Weights of a small transformer language model.
Size: 14 layers, 5 heads of 32, MLP 448 SwiGLU, vocabulary 887, 4.73M parameters.
MLP neurons of a small language model. Each row is named by its layer, matrix (gate and up: input weights) and neuron, and shows model dimensions 16-143. Each number is 500 + 25 x the weight over its row's rms, rounded and kept within 0 to 999. Numbers have three digits each. A neuron's up and down rows have the sign that makes its largest values positive.
Before each neuron's rows, "fires on" lists the tokens most often at its 100 highest values on Wikipedia text that the model never trained on.

fires on: "13", "uc", "12", "27", "19", "26"
L3.gate278:453490508508521480490505473505486543496535528444521482510475528491496504512509539526530507511467504507494472497540531504480480535488459507519540478481493503549488475499499529467528460484495538466477506514544445491508486483507458490516505514510497549510540498496479465513484509516492478506504552524495462527496508592482502479525523487516544507505516546455490475493493521473504515468526
L3.up278:456486515516527492500516507489533538435516461460537508522480508463503507497451534464518500502484476506478426508490508488452497489478475487494554507489485496520538474485470484506475487468481512475502516468485481495494497505473487522492486539484488455503503508511465479514465497458502470481512497484491460494497471494453423512478497529483485544485495496487492522515506525560493492509494

fires on: "ive", " Count", " two"
L2.gate41:492503503488512470497484506475482472501496497513513480538478516494479505492522544534484536482530475437505509522498515532496526514514461526502514481498516504520488515450480438521512479457493471510502533516496466433458472479539478524464525528472524496502532497542479528495510537533506496501507538498537510468522509488545507507441486522484518470500471530501510491446508543499549525493442
L2.up41:464533521504488521474501500527457520528434508509509464509477493503502456505477493495481501504512485508526463507504499538486529515487482471508513520549513500501489497513505479539498525483514471479505584529490488499474471490483475522476487503534523489531516543518490522506458564460503521538514504513485454508529520505557531453456487494513497484504526477463497479494495531471508511511495

fires on: ".\n\n", "==\n", "===\n", ".\n", "===\n\n"
L3.gate123:499510520453532479544494515474478479457462545476548517574506491466472477456501482520472490493460498492483525453499481497519494543494554482508523505528458495484546461483511461536479478501490510517486474532553516490513508525482511478523522453501468483489486504466492494483519492503484501492498461505483490529487471471503498501489495465494470474483528481503470512458449484497536433503487
L3.up123:480502521453522487539518535484480477451471545456554509536508483472475483471498485492473463492458493489491525471504485490524512505492558479531510497493454515473531476507478498530501488505463528523485474525520506494512509526532494471528520465512469456481450510438470485473522500490480476513506465484501489528464459486514453512498486472478469472487516498496489476489468484505536454510528

fires on: "l", "Z", "g", "-", "r", "ag"
L11.gate374:489503509463512515519473504488516507496475505542511455510500495481529458469507473499573496532547471474474506485443519510496485490516478506526464471504492507512516537468505498499501592534505488500462508475483515476472555482546517488472497507548508498471475506464496492448483474529518475531467465459524467475485544525504534526493488511521478512527475500510504500501513461502467534499489
L11.up374:496510504474543489492461443519482520488481533486441542481479518475495515482522476478508526499540467518491506459469481527498476501485489530513561422469487498539573485473474511549475506521523507490487482503507511488486508493515520492501477481527475460525501498476483482529473493510495494472516515465500439525526524459483489519513510530483519514496488441523526442517478501467473485448503

fires on: "{", "t", " St", " Jan", " Count", "ary"
L3.gate396:506530520470493498465504488518489523488482519483531481496489565513530519480500498511496533550531470446571489538490501517467528509504515547557556480522503508475537504484494448506460487484496464498494501492496503465525506520490541509511491526479512502519508524527464539481482538493507456491526547485510451478500483520538487501490487492560528488495504488506503522484490550499534509472472
L3.up396:476497507501491511492506513481467485476487514455514478457468544525541522480522505507503538501527445458559470566527506474441519527496533522536503490514496532454524511497484477505478512492474460475499529466495498448551483525489529534490545507478529488540502517497483528497478505491502468532514541497498453517490481528521477488502478490536526491490504514514495514535475533473525493453472

fires on: "==", "form", "|---", "\n", "-", " |\n"
L3.gate144:538537473581513487502449561507496524511491491525511503483484501512512554476511500512508469464501521444495510542511509517505517497546478496487492494507532484500511530553525520521495551495498500485533431469506470490513481504449491514459473523529485471525489471514483501520508517500475514510480536509488545503535480522542515493499521528490567515515479495490498517483536504495519529490516
L3.up144:514471465563539474469455529498467493479482485545553488504458521485503544496495505486522486468491538510492445513480494511507518486511459525499491496496520502513537496505468509545519528486477518467525457472488452520499505494457463531475489504467481446488520495501466504469449525493461547487507531505491554496534503523546500507514525544471515447518492532506521502493522518483498509509516

fires on: "ic", "il", "ol", "el", "per"
L6.gate98:465486498465539490521493470511555514468490517532457477486470486503503479501477535536508492524471528499475481505495506508519501475567442491497498511522464465497506467488467506524522527487542491556534510466498463499485495469504527519525501504524482506526483469491489501520499517529489473489511466460507469507476518525502532488524556470495519528508504527480499526521552539486510460505459
L6.up98:474493497483509496469496512483541463432498528493495519502494484557537505483491538527488478547477480512485510445514522525539522496523451492502484501542513501491517484467483513495481524486523483529556490510505501522498513500460462501558504558481466478503514505540485515526487531547475481505511509481489493511520491482459491504472499514493490540510456507535456461556500504519482520486481

fires on: "en", "in", "ore"
L6.gate384:479487494504472473493541452461497540492513536461499495460513515486530558501522476496479505475503522531514454543492553484495433478458497500540476519542490530526533510515477494470467489500487497550470486533480502495511482521505494434486523514501486521525505514516496436486525502487485518527498454478472465494521493500491516502541484508551490541510500545515523483468490504470512492515492
L6.up384:470512473479466493498508459478509522520471503462447500445508500545461478496473477486483440484403485528468473509481489503496521496493482510471502464495513515479542511509515536498512523491503540523509506469467496518481517479491518468477487520476531471501520519500482491531507530519474554486516495479530494497505468501487478467469481518508514539510502515486517453491493529474517477481486

fires on: " con", " tr", ",", "all", "n", "ord"
L11.gate338:520541485541482509477485472464530490491514483501509484521516461512524497487487499520485507454476488476486502489526499482520524480575498513483464537483489511513531504507468491498554553498523505486538474419512534507457523543528512494486516548521483502533496457506474450474536520492522501478468510491513482480508500496509511497542475483497496520524515460484497534499467478542449478531459
L11.up338:503468502507507511505509502486521495538504492468516489523534517466535485485512490491498504462493465520515495473519489507468485485511559549463435510497521518539543529519500496495496473479516524519540505509524512497492493488521470494471477492476486525511512482481506501514486517499473505464510505480517464523554542508450515528486484467524472509530571507528471543485475461468519498534549

fires on: "y", "u", "w", "n", "v"
L10.gate44:516482449502487496523548495458548510474479447493479455463504481503508481501495545542503507490514523496534444478489461470491504527553499498472514454465471530485515486524466485497472485506496512458499451469527494465459499516524469497455502495505440494474486482520462510508511497510484509515489511496478512504503476519508445528459478526489510516539459466509515526510526480500481477475490
L10.up44:489492501513551507508464500534496464521515486483482537519526521524492541532506507503462495494508547544486534584523485441512520470499530524520477490500527511451506509479486501505416458534512526524504499511507482523488451513479523518506474525497488490458491494478529518538502523478469545488491486483467494512497515483485481465547532476526484509520515463550459516495512502467514496477442

fires on: "o", "and", "st", "ed", " k"
L10.gate405:505475503516517472504507450521521484490501520514457450525508511511495467529477532519479529541495449449491462542475504469507460526516489498462531514481473503502493496509484517506466488470529458448524529484530536511497495490493516479452518500483487527492518505504452509484491532536475520502521486479491533516509440505470519470543474503483480521523494494476557535485507480481475500511488
L10.up405:492527497529531516516504441500503502503480498512526510511458508482475503466498490520463498527528486533503476502510480484491487483461531496528513485514545507496524506521540466512521485460533512489473497502554538500562522549539513477465480538486459472474531487511469528472517507516503511506542483464500475452481468534532487496478549501485511530528486473520489507472482506534501526505504

fires on: "h", "ide", "out", "ge", "ince"
L11.gate214:483493460514470495472459478498500519527514516434498554508481519524498510491539505508459522459487464513496508482513542505455471505513478524499508517519471451486469474505482491522503471480471518573506502529498523475468482488513467478469526490498476515522476504517435485484561488516471463507481482481500522536517510492517465528485469519483469511489502470471473531481532533495502479444519
L11.up214:470460486523537504494485508462492482503473464537478534480485470470482514545493425478523501464497496475492484530475512523502532484465491528546492541497517448474489478461516514528507559505515508464500496519522517478487518520517475469523522516482516464498551516504493505524467524487473522513524533498497500513464523504502420485462493523489534487455486548552450517525511498499521502498497

fires on: " G", " g", "re", "i", "is", "g"
L11.gate126:411551486516476455508498516496453515513498545489513462510461528466484509486446516561477520493522467501510490531548478496546440506485476481578499540483492516491513477498521517457522493507505555511508524512487503508479484465512471495470483488475524483501485493479479485493485479494458472496491531510519483498471506493502510542503504494500501479449489508494494492529528484503510506454512
L11.up126:482508510525518530471505491522531511485514537519517476520529476503526469481525540543462511500472546482537495502518479511527498489500492513482560524486519502504494488457472455480471467501482517449560489526455492481479513573522499513479515469500545487479514467508554445524495492528501531443523465493471515493493504487504525494491552505489485504499489487476518525481493522512500480490522

fires on: " h", " H", "h"
L11.gate116:464441514523505454566524471531478456493524531504545475483454477491479565481500500528514538475512475507519494514526493533450489520456485506500496480532471509529506504526507487536514499486484479554493509526504552484481473506502521505478528525480519512471517508460516532502524541494466467503475518512506518504485472505484482450464501525477539531491514481489497473533512529511529468467533
L11.up116:497469490493472463511500500512503455487509478536529490518465482490495494487447475462514481504514489521441507494507501460525508487465559466492483550502477469562499465491530534492479496472438534510480516527496537469479492519509519542492490485483478483498569471484453538474495470528512486497523523503504509526497490507527497508536482481532479523489518538511439517503533482546522535512499

fires on: ",", ".\n\n", ".", "===\n", "==\n"
L4.gate385:512455454495507507499524482507512509529452534538541469549520469528548515527533504507506523515499469513473500535485497534503533521467531490513501498552472498515491459483484479475469498508488497472508498530530511541457547497480524505488503480512465487531483551481508496509489482484503508515506441498523537488494506530489520530485527502517469468489455528554527501504451469509547487505504
L4.up385:472516495473521507520520480492498470487471504530499505504536457515483499536497479526501535523488521550474487505484513495474531499483543508524497522476506456470496494513493488492513501503483548457509509560531466532473528541500526514499498504515444466496468540477479541523520493513523483507527479490494517505467501554470513522459520480505457482504474505530504492471468446490546466530482

fires on: "g", "f", "m", "th", "ab"
L11.gate82:505491554481499442488511486489473477485497499517501499505534481498472511477449499490515512459523474505505501476547512473528508543468492473500530487532488499492507547513497480489456520496499525482520517507498497492478520444536482450481453478502514538471499451515499507475487489489540508518483502489501491564467548527495499473523507501496494503508567481531492553519501494488507483469517
L11.up82:505474427538505487523501480544513492485561491478459478485488481463513550509534486534491499497497490510513494460520533516451515527502480498539506507490485485478531505457474474552524466512492532482494505511521501506528511499439479519475473508505520551480533512488480508481509500480511527531547474531450502485467523502518458491508483548526466482521541498485522457514498483477496529484487

fires on: "p", "n", "th", "ost", "f", "h"
L10.gate149:456524526469534522498477532500471515512542455487511478551492498494501525494454485528510481503532479507512516520476481503482490512504496458501495479521510488492515525482502460485505491521471521517476508486507524492469527534467501468519439479532481512457487485456530508495510472482437509498469524482494537514467452479499456488531522523519500535538523489511487511511538483541516539569523
L10.up149:510505522531538482552522485501518455489479478479502479499464521481484528469510515464485530505535526512488495432518509515525519501525511468521498481492556482486466515488504463522527471487527455509501540495493514535527493477517510519506497525495519516451516528462482508481509483488502492543465496533480522523491517492518489536507529506454526480527544480476542434512506460486524471489463

fires on: "l", "ed", "er", "en", "ent"
L10.gate290:512469523477499511507535429464466496545511510477500451497540502522529491522515481497484499492460493512463503489459500486507484498463499544524475466511520496513498474485512463480488498503512477521454507503513458460529478499514528482462563491537439477513520504472514518560465489470503485512502514471505488504543526493484476487510554469519490538484483510468500527494480495525516499544556
L10.up290:561511478505475477475441532437498520496511470524476540489529526528491499456490445497513491503502472524514494508517488482511493482485447485468453451544505531500465559499515487544522504535498485498482476529531551504503483495530482483481509517515475496500522442488523497507517468492463510519482511483528527523506516487495496489514471485508527530484514479505486507505468501452509484478511

fires on: "ell", "s", "ing", "up", "it", "m"
L6.gate15:513471513550453492557482496475524495488504492482475480510516494497462493537482521488518457483490464506449487548481486490460497512507530496461506521466483545527528536516475495484445507493509491494549483519492521489499551513499495496497506463482508547524513508472484501519508514477462497527525466500511506529452487530476499483487480533433498526512501465480471515547486471505502503484488
L6.up15:457515506501499486518518511524452493491514510520515509514479580473474464515451506499494477539470501522502518512501532492517465510501461540482472490483487505517508547512476471504526479496476515526509501509487506518512495537496476516481497486467501521460525492466535487498461487515518505507474488517518461534454481472470462462510520434532482490475514502486517521487490529481516521529474

fires on: "$", "tern", "fer", "ar", "th", " Aug"
L6.gate205:486559478456454545504533455461526517457473504487512528490549524490531537497484459542476515463490522490509491471525502466514499501508483496512549476480471480468493522497490484524506492497493469502489518497548523452482526502551475477545507436478528472522504507505517503503532488453495545504522513505501515510458494483513490482507496450511477517557480485496511515512486510477501507503515
L6.up205:480562495478461496521503478448472497487474525483501488476527487427522471470458461529494535478489504522501450463532514473547522494507477478482498480490492533496512512523520496509509456513524522478481506466539500489483544483556510476520471489466498508511502498525489500471509492470506523465516524523474491554477502490495529474530476481501513503534500480547493515576501535462472513486493

fires on: "ed", "he", "le", "ong", "y", "oun"
L11.gate22:473502443505510463545575476492518492524483512502467524479463502545525462479503490523550506487479522527522508468499471507542530509517508509546541509490482514508506476460475509481481491511517513496517502482556473547494488515539483506499526462498459529463475521552479510501513518473472540493490513518523486522483454519523461509499514473497484528484523475445492469524534495474495489506500
L11.up22:490497534499516465499510460519462479514493466456523533505483493491469532450491469498477506463467526521498505545484491467506541487479521449515509513507524503474502507519499455477541526526529491501519461500531480498479518477508496507443535489464490481484542529533504516497471527490489529479494514492447488509478497492519502473508498517511514508541519493459476442487505470423501512521472

fires on: "ore", "re", "form", "i", "en", "or"
L5.gate150:474498508487466446523466509511492522546514481540479508467501553510492409462496507516535525462449537479514479485513488474526526480494505502506511533503473521519544474510501498492491490485495482494505512548483497513535492526466509500512499480509496510481530495505466447510483550491468516510488503508504545471498497522469459468508458522518462449464536455506513541508495485512494501522530
L5.up150:476489474438496486496496505476499506519505456558499504506497493532508455466537503494512460496514521487510454506475493501478529475458539502490481532483502480471497490477482481479528476514510488473505489491465519500493527524485519494476524526497543505454538535486469497509458487498497541480511471479511526487437473509532493482475515519452489504542522491504519513555541500551472519491527

fires on: " ag", " into", " =\n\n", "ive", "on", " play"
L6.gate140:514498463481470489476468527520507490529499471532473505474498453508547532512488467509523523539485497464472516505464518468535512509526492513504533503496486464500504462496498510522461476518541549489522508484454480515498517470543469517505476522517488455492450480516482468480492488517463537518499508496511521483479529507545504494526485458535509464498507457509502544466452500486502479540491
L6.up140:539490494502510472478489475501514499461487441525463525468442504459502489451511456469507462471532511472510509494512489466496493486492473488562478459513538470515490488510513508489503526527500498508534464497503486470520489481472512481480475518499540511526547502539478521531511463482490490450494485469519499470501510498547505525505537508470527545508513452485534567505510519487508485470509

fires on: "c", "it", "w", "m", "g", "eng"
L10.gate433:482477500516502533540517479501527457487500514553491508478546496543531504467508469511466473445545524487525512506464498557485498484474534483517538506530475509521505486529490505507483436512454477499517459506499506503488528482503471468509503502520488513499513503466500516503505518471462555512504454455516432524487519520474502501508510518462506528491478488426484479518481489522470520515484
L10.up433:491481534527481514508489496479476511452512537521507506490478535474507507489480506471474512502536486512499539509534510443517483535494476510466496502544492530505535504522534489476481490510494532484562488481491467509529519467471544523523497480478527533497552469540454455517462544514516514513491490473550495510489486485527444500506506458479499507489522497496529526518522521514462486518533

fires on: "n", "ther", "s", "as", "er"
L6.gate230:512471506495543524502501473487473490476494507446525507566483499498549492540502475489540493504465525499482509520470483510474480467492462466533522495460496465492485450504539480522519494486477494505487526529472509488496545510480492459519530500462442523506501452521472457500521485502487535549455489471520482490493496476525542485484496539500508486522522487494480528456481532550522506518510
L6.up230:481520460520493513505506492483495478517498519514497524545517519503520505490503443498524471505470495513473521485484490547477488479501516500520485515484537555442506529510512501548502511484479427460520481520458511492491549492504505466477510470489533505501458475486514561499505493519516505513479547517468521521500461506524521489521477505476551494492509495518533549462523534527507514475478

fires on: "ign", "ubl", "duc", " y", "-"
L2.gate196:512488511532523493486505496515510496511482503496476543462473546476484458485474540517506475488508497484510463495496566485500482438506452504521473498497490524510501471527465485537485527503505496540538502522477481480497503515497450507514527462493486473502555508509461490499466482475476468481475543444522473545509442518479479510517537518508501487527497481512477457496527500434492499514486
L2.up196:529559547479516480491473491485518494474492523502478536478506485495493508497465492529505511488458505505503459480515520520513492460473485526493470476469473511510484447517522510511511460498536492565485506530519529515485484507519517500530523498543494517507512474535455502465522496507456509490517525504517446565508507514489498490519500462475548484539544526495523477502498549474490503517509

fires on: " pro", "$", " Pro"
L3.gate19:499518531503416530436525466460496514507485552514512490489502499499514521511499494496495516564511501469519502476486513466519511508523468493542499490496493506516491486539537490528464512458521497494501486543479498492496569547507475485521494511473533481524468496520539532508467562516507519504508521489524498436509502488484517496469483482550451520498456500511546469521475480513519478492506
L3.up19:480524528482469517488556510463516507468514538508492501516493515473524502502468509515512518542477478467513497512520516491495474537528491521547517451514484480498515527555491483503506466495521520472509468520494502465497550525506522513510505535447518475548508497532491547536482528501479544508493494507472480476472498493496481519505504529529504504491495507529481537539482515461502516469496

fires on: "l", "en", "n", "w", "r", "or"
L10.gate219:520537491535522471542547486493484497474487451509455471479489544507497462544498499502486511513497496471571444520510474507483467568520505523530509505479523474451513488514512475511516484492495488488448469521468494504504496479470504533504488482484459510487491490562514551518485484506467497520510478463505503496469501507488510488501539481436543500532490457448505510501484472503501509501484
L10.up219:488513497541526506486502509492489457508471474445439524522502524459526523493466481538510497538525517457528496479498478519554524515507445494510510540512508481516514484535487528509470506527502489512504460533515485513495497481542515527507500515490519484506511473464498478511464524501495479522527500463496532522469513490537469509501528529490476485547512477536519516513497483489484534511541

fires on: "form", " also", "ation", "ance", "==", ")\n\n"
L2.gate183:484485481550535475527490534497504459505517460484505535511493464495445499467506532510522511456488546514460470509504482486514521490517505502523474459495486496462535482456481543502489540495503551498536493470511464520520469529502531483512538512529497472533492489543436475521463538473498470480494539477520501525509454516479473489544551519462512479485492504509522510495522489481506516500481
L2.up183:493469484554515476530510502514519473512515491480515499511494471488438498474502521495496485422498537542459462482504473481505499518537509486527469487492475510482520488447444531495491539482539534498533500490527461522508473526487486459508515530499492482483499495529463438514468538470512502476496492478522509536500440497452445496534532506443507495500507452512519493491512488474513518517502

fires on: "um", "im", "i", "om", "b", "em"
L11.gate343:527490521554472514512492524493458475493484510521511492542498488505541509515495472496500532482456504557505491482498458473478524467483488532482489491534521545496542522464465530522492514541491476510510548454445510491475503510502492466488452497530517534476502518544512460500494535489462530490461473490500541488517532487542527535537574525515453461485520499478485515511490516504499543490502
L11.up343:508508506524464532495557516474498523485472512459477462474498511497457528447518469536505467500490547490465455442502539473488500537483528493481514494479468490526465486501457529479538511506525465503510509520491485515503501462513483536465504478489497504564476478531486495522488513457506509491453485515471477498511520530481502451501506509511459468509513462503497498508524463519447488512509

fires on: "m", "em", "l", "im"
L10.gate126:524484518509497496551494467487463484469501463525481501502524503523488509542500434498522523483508485549528460517525512485556497482490462490518479441520497515511509485450498517489491483499509494508489511484525524474515534489517539465476528466487539472502469462511509546521492508469499527506473536463512457521523542473512522522494514491500526502539523489509452528583487472528492501504450
L10.up126:456478467516500480491517512456518506456511511480461507498482488546510511498501521493520473496491533509501503466492455484463526554470505490452497497506508479476466476528514509522538518499510519495507496524463520515490503491503496492476518477443499546486494506499490538525474497479508529529486488500496494494484468471507452500510500471537521508520505488492550488545488499488547535499486

fires on: " H", " A", " sec", "e", "ed"
L11.gate185:468486461497471522474507465468485491496489478512463493441481478516481495487494482522432453544517494465516484505515519488510527475515503513509498532509486478457478517508496480469454466513497561503498446497515532490487524497491488486499506519487467505479516466478504516494491551504500502519510469465497461470456488485535477481506506468521464497500496505510514523573474510491520484528496
L11.up185:497494529512499500518495490483488558499505517495548535480480514526515568494475505490492494461500515488509495496493513486471509458518483473495559493504481524483503472498508508509457504515540477452440549537522498537492496474486527481530532535508501519519497473516526479465469496498478473500475492500515476522515515444496498479524469532518502498493542558511521530488488497512545513534496

fires on: "-", "ag", "/"
L10.gate108:491524462496511515506463483479532560505479474491500533522526476513499480502498545453487486511510525529509525493501505492459508523489486478489540487544475510519492460490492510502484507486491453468470531481499528509464548482502507538501487511525505497519502533522501462500480461506531469539473473490519504506462516531531477518514511515476506516542462482467540512510474552533489548514525
L10.up108:461502472454513528456515502512504495461479485511453494527472511498559420524506482533514509494533546498487467505457448457503498527533456517493498484497502488494537477507494506513476482520495542526480528492515470494512511553543528499478499461494451498530533488459502500557502479508502499462491513477510517473526513505492504499541486496505541487487472517487513489444498470514472518486533

fires on: "n", "ral", "s", "p", "is"
L11.gate436:470471502503486537473508466479541512500503492496539511498502525492513517512511496507524549499483526480507469481497536525487478527501474515503515539450564526433462528535477461515478523506499479466509529526502481470473491452477465472486532512489476522544521520537482491490515497473506467544450543504519488480518480517550493506488532518482508483513515482518495488491520509481488500500480
L11.up436:487540542488527513518508496469500492490534513481535491531486519509494464458490488472510503496468468495501463488481488494468512509487522470458512509504527488471484505559547457523507494474466511496490531517518520503493493518478482549550506532480481477521464483498540539515458481544508474517449489503489506516532486468498504496506512495478483492537472557468505521472477527517497542498564

fires on: "he", "h", "le", "k"
L11.gate227:517457515483506499527499521529527508506468521517524472480545489474469506515495474510531475487502510494521494526492503518500452520489499526489519449534484523508513495499518441463486552482495499529483484566496490522522494486487496516467510545489469530531479471476510470494511547506480470516472528486479546494486497464496496479531508514527503581472479515472446500487502490490533483517499
L11.up227:464473475454497516508487503511453529491505501485482543493481470503532519475492462546501503515499497482478490503508501476496514532474533533514566505524469460513457469497506484457514512458463513538532493558518492513497463480496515466476494504482497499539481476462563516536521522497457497516482462500501502509486482532476503512483477503515500538549500541475487493476519491484534512489471

fires on: "at", "o", "us", "ant", "r"
L11.gate169:502478475528560492552491502508508513518519494486483508523541521469526511509502467488495468509513522488532484477522491515470490520495509496460493515516497507526524467562442505482491557549515503538501453526493526501515542474488471507494458527493491499506530524516503506468482498516472525486518462542504497525539499514473456515481487489481550476496530493526489473528485510555522460465519
L11.up169:530525537510507484503505490511496568531488520518529508506506470448495475470495514544489569549539522493479464492453518503522461519484505477501528518529480463463505487479454488501486456477509487511503476489537465490489472518473479547506514529458506487474482529472489516496474439506473491549519489496484495508484506535489537481486473528474487484515491544537508501515506500477446515510495

fires on: ",", "),"
L11.gate385:463437513463459486473516466486543448511460517511490449523508529467503498503523509483505513504484506479495458536490495466489484506526504520515512510452470515514485489520470477501469498485581478452504506514531518515480462513465453479507526537503497478491515487482495477477493494500526509480491517449531491514463495494465531518522486549529451492510491489480543536466486530493525510502509
L11.up385:491500501515487493473487463485510506510534477453510527512481514487467514531519449496471520478525497482468529460498485518530509513481512487513456495494496480572519503508496484491486466501428512494533534511515481508481495487471544483501482503460497506520536522534489435465503495522509508530514529496478499502544524469476524500493527469488472527520538484502529534510461517471471504510516

fires on: " —", " their", " her", " its"
L2.gate62:510452478449545517508499492468497544468517473509517541549504510484491513528527499490473548500499487465522505475490483480505507471529548519529541474497501535446492478471513499501476484528468519494492473478512501453505462460487496513489543497470448494495519450475492521548496463476507458474491531518496531447501530489515536517512513475483485500474497454490515516490456539493525506450470
L2.up62:560469479497555531527508461511467591452512484531514513508494503486509523528523483457473509472527517480498471437501488510518510510513520478525526494475479486459506500470505513504483539496466512502496500499495461497516448478507470466523469485503492497495490493485498493551495464482513510485510549512489492474468537503500535513474531497522478495483514475518502526478488504473557492474488

fires on: "io", "ec", "o", "h", "nd", "and"
L6.gate436:507480530483472456538482451564503488520442537508513503459524478464516509499518477500517502504510512492510495537518500482494499526513450445545552503524505476512502500502465483486527490498507494493455523519507483517520488486512517520501534489516503464523542542487525506480496497458456466511493477526506474510517449505491454442499493458483499484507509499518470479478512507479439507514497
L6.up436:506513495517486501499490534498541470486539470536495521517512428510541493495477499496457501515514516497482483518506529545529502516466491513468521531471478489494524500510488525458501460556525515498490497433525517482479479515525489488503491438490508452530516512532480522473504490473488454483498526460500526491486470452490474501546506450497468469501535535490487537483496531512535510465523

fires on: "15", "12", "17", "16", "13"
L4.gate113:479472502501513530508511503523514520512504524460493505499505497481526532505529515471501494497505537499444515454493475507492539498504470487498540497470473473512477492475534482515498508509530508461479524553544511495516491472468459488478486495475503502480499514528479477482505484477538516499504445525531512483505491573482506465544505447479498510477455499499552529468527461538500494516499
L4.up113:451487522513532504465485505500555523473534473501468548453481545483480476499530508465518499498485475557490503477512559465540501520491526529499492496507513523504531487483435531488491516455460506499512489522501519519465541475512487502546500498465511501523498498549472486496509539468451449498498530484474507472552491510493493497510518491519471537534522503451528510488515553536473506486493

fires on: " by", "ild", " com", "ord", "orn", " with"
L3.gate325:510524502460496504523503490520512488534542506474461516544484529500488511481492500503492471499506454490524484497527517492500548496533519477487545492512508530494470460525469496489503481524524497553529492519519494528494516470539534505478495522502538488471503456542479518511524512520489519506519521513483467507477524450508515543534494517489479488556533468543497512525537485492486481481493
L3.up325:467471482476476508506515503518473461489470538463513479527472500479499462498507506498493521463500455510500471510481533467482480510489523559471526489491506511488478449464498504512510476528504506528458520563512505482528525504521468504521513497527513491528467470474485486540475548495489434476488483530505467475546489469456501527515510492483475517513463511476471494537459507483527492482542

fires on: " pro", "ive", " tr", "oll"
L4.gate281:505507565517526560483523507496521491488491515521476522493513544458529557502495498524483528489521505484532523485475535463551492502490481518537469495520501442516482471532463521504523480512534495503495478523512517477477521437505514508514511516439507435535507469571539517510488497483506489502466506500491520475509510453484497472489480478517486542517503499491534523500529515536484505480472
L4.up281:540474535529526523497492497502493514493481543546499518488499514510517546498485508503522534515504534521503548505501497456522491519516518488516531463545505451511490506523494485519477466559505482532491448467550521494502514499485504539523506486483495466534515474521515548508505464490497489527483512505527516484552477475506482472494519479516481518486518558512453502475470523499522520456517

fires on: "ild", "iv", "ord", "ud", "im", "g"
L5.gate439:509511506504530460558489493511472506509505481478498492543517487545495506522505535450482467482488483541490549500528449484523507481530519520462499495505496471515489478490512497518499514502490540551509514492518510500507525447513508502515484546542498508520552477471460525472504514467506518482514509483445474531467533498511521538498493533453508519541530512482494497549502499502533489521545
L5.up439:504476485500487485524514523517468448465515518526478520507535501520520536528486522489510473508543476545561493445521488496542526514451490490548511511527499496544520484510482478481502476546489486514508515467556515483515527507539464530484496533460502462517512475499477531503515479511489483480515531503481496487526512466501534517468503526532477474485501545511508472541469519508526476437484

fires on: "i", "u", "al"
L10.gate226:517495585491494484489533514523512508526456468510487472478474486485520481506551505516509526471474482488507507544518503475515465475492519554494476512515491536495541503540471520497477478524530488480508528513496493508510462490510519504462486557459555449516513525500542482514518541526466502519509515497520473484496495465469474501497472538513476531502536518496472483550558498496494482501533
L10.up226:502491483471491519505462465471476523496462475472525481519470473533509451507552526515485477544515493478528528485490501533491560490495512534524500509471493538537537465482521487543517469493475515525484523513463484479481496482454488531527449507502502506455513512496483498490486465500486509477511500498515510469501497511513522508515506512530539555495504488464512494489490467549566491462466

fires on: "o", "i", "are", "st", "ed"
L11.gate188:479522506464510512513508459501497530504506511506488452482481479469491497498458537550479482493495514505513476493515561488471536532527502514537485502477497475488474462493445536476513553490490477504491529535535557489492484462522460469484470506505492528484513526525506485523452514500488498480533473519492520548482522546462471488513487539522504517544494522513517488497566513462516478508520
L11.up188:490541466503506464480516489474486531500496513476498494522544476486519510523497525525503491504526519503510487486489476487523462472489549519530458491450523476503510506490514466472541460520472468499478458503531528481544512585452554486502531469474510501489519522497493472475550500475510530509498532525500490526507540502508499496492504516456529494544527487461474497511486488491514490496530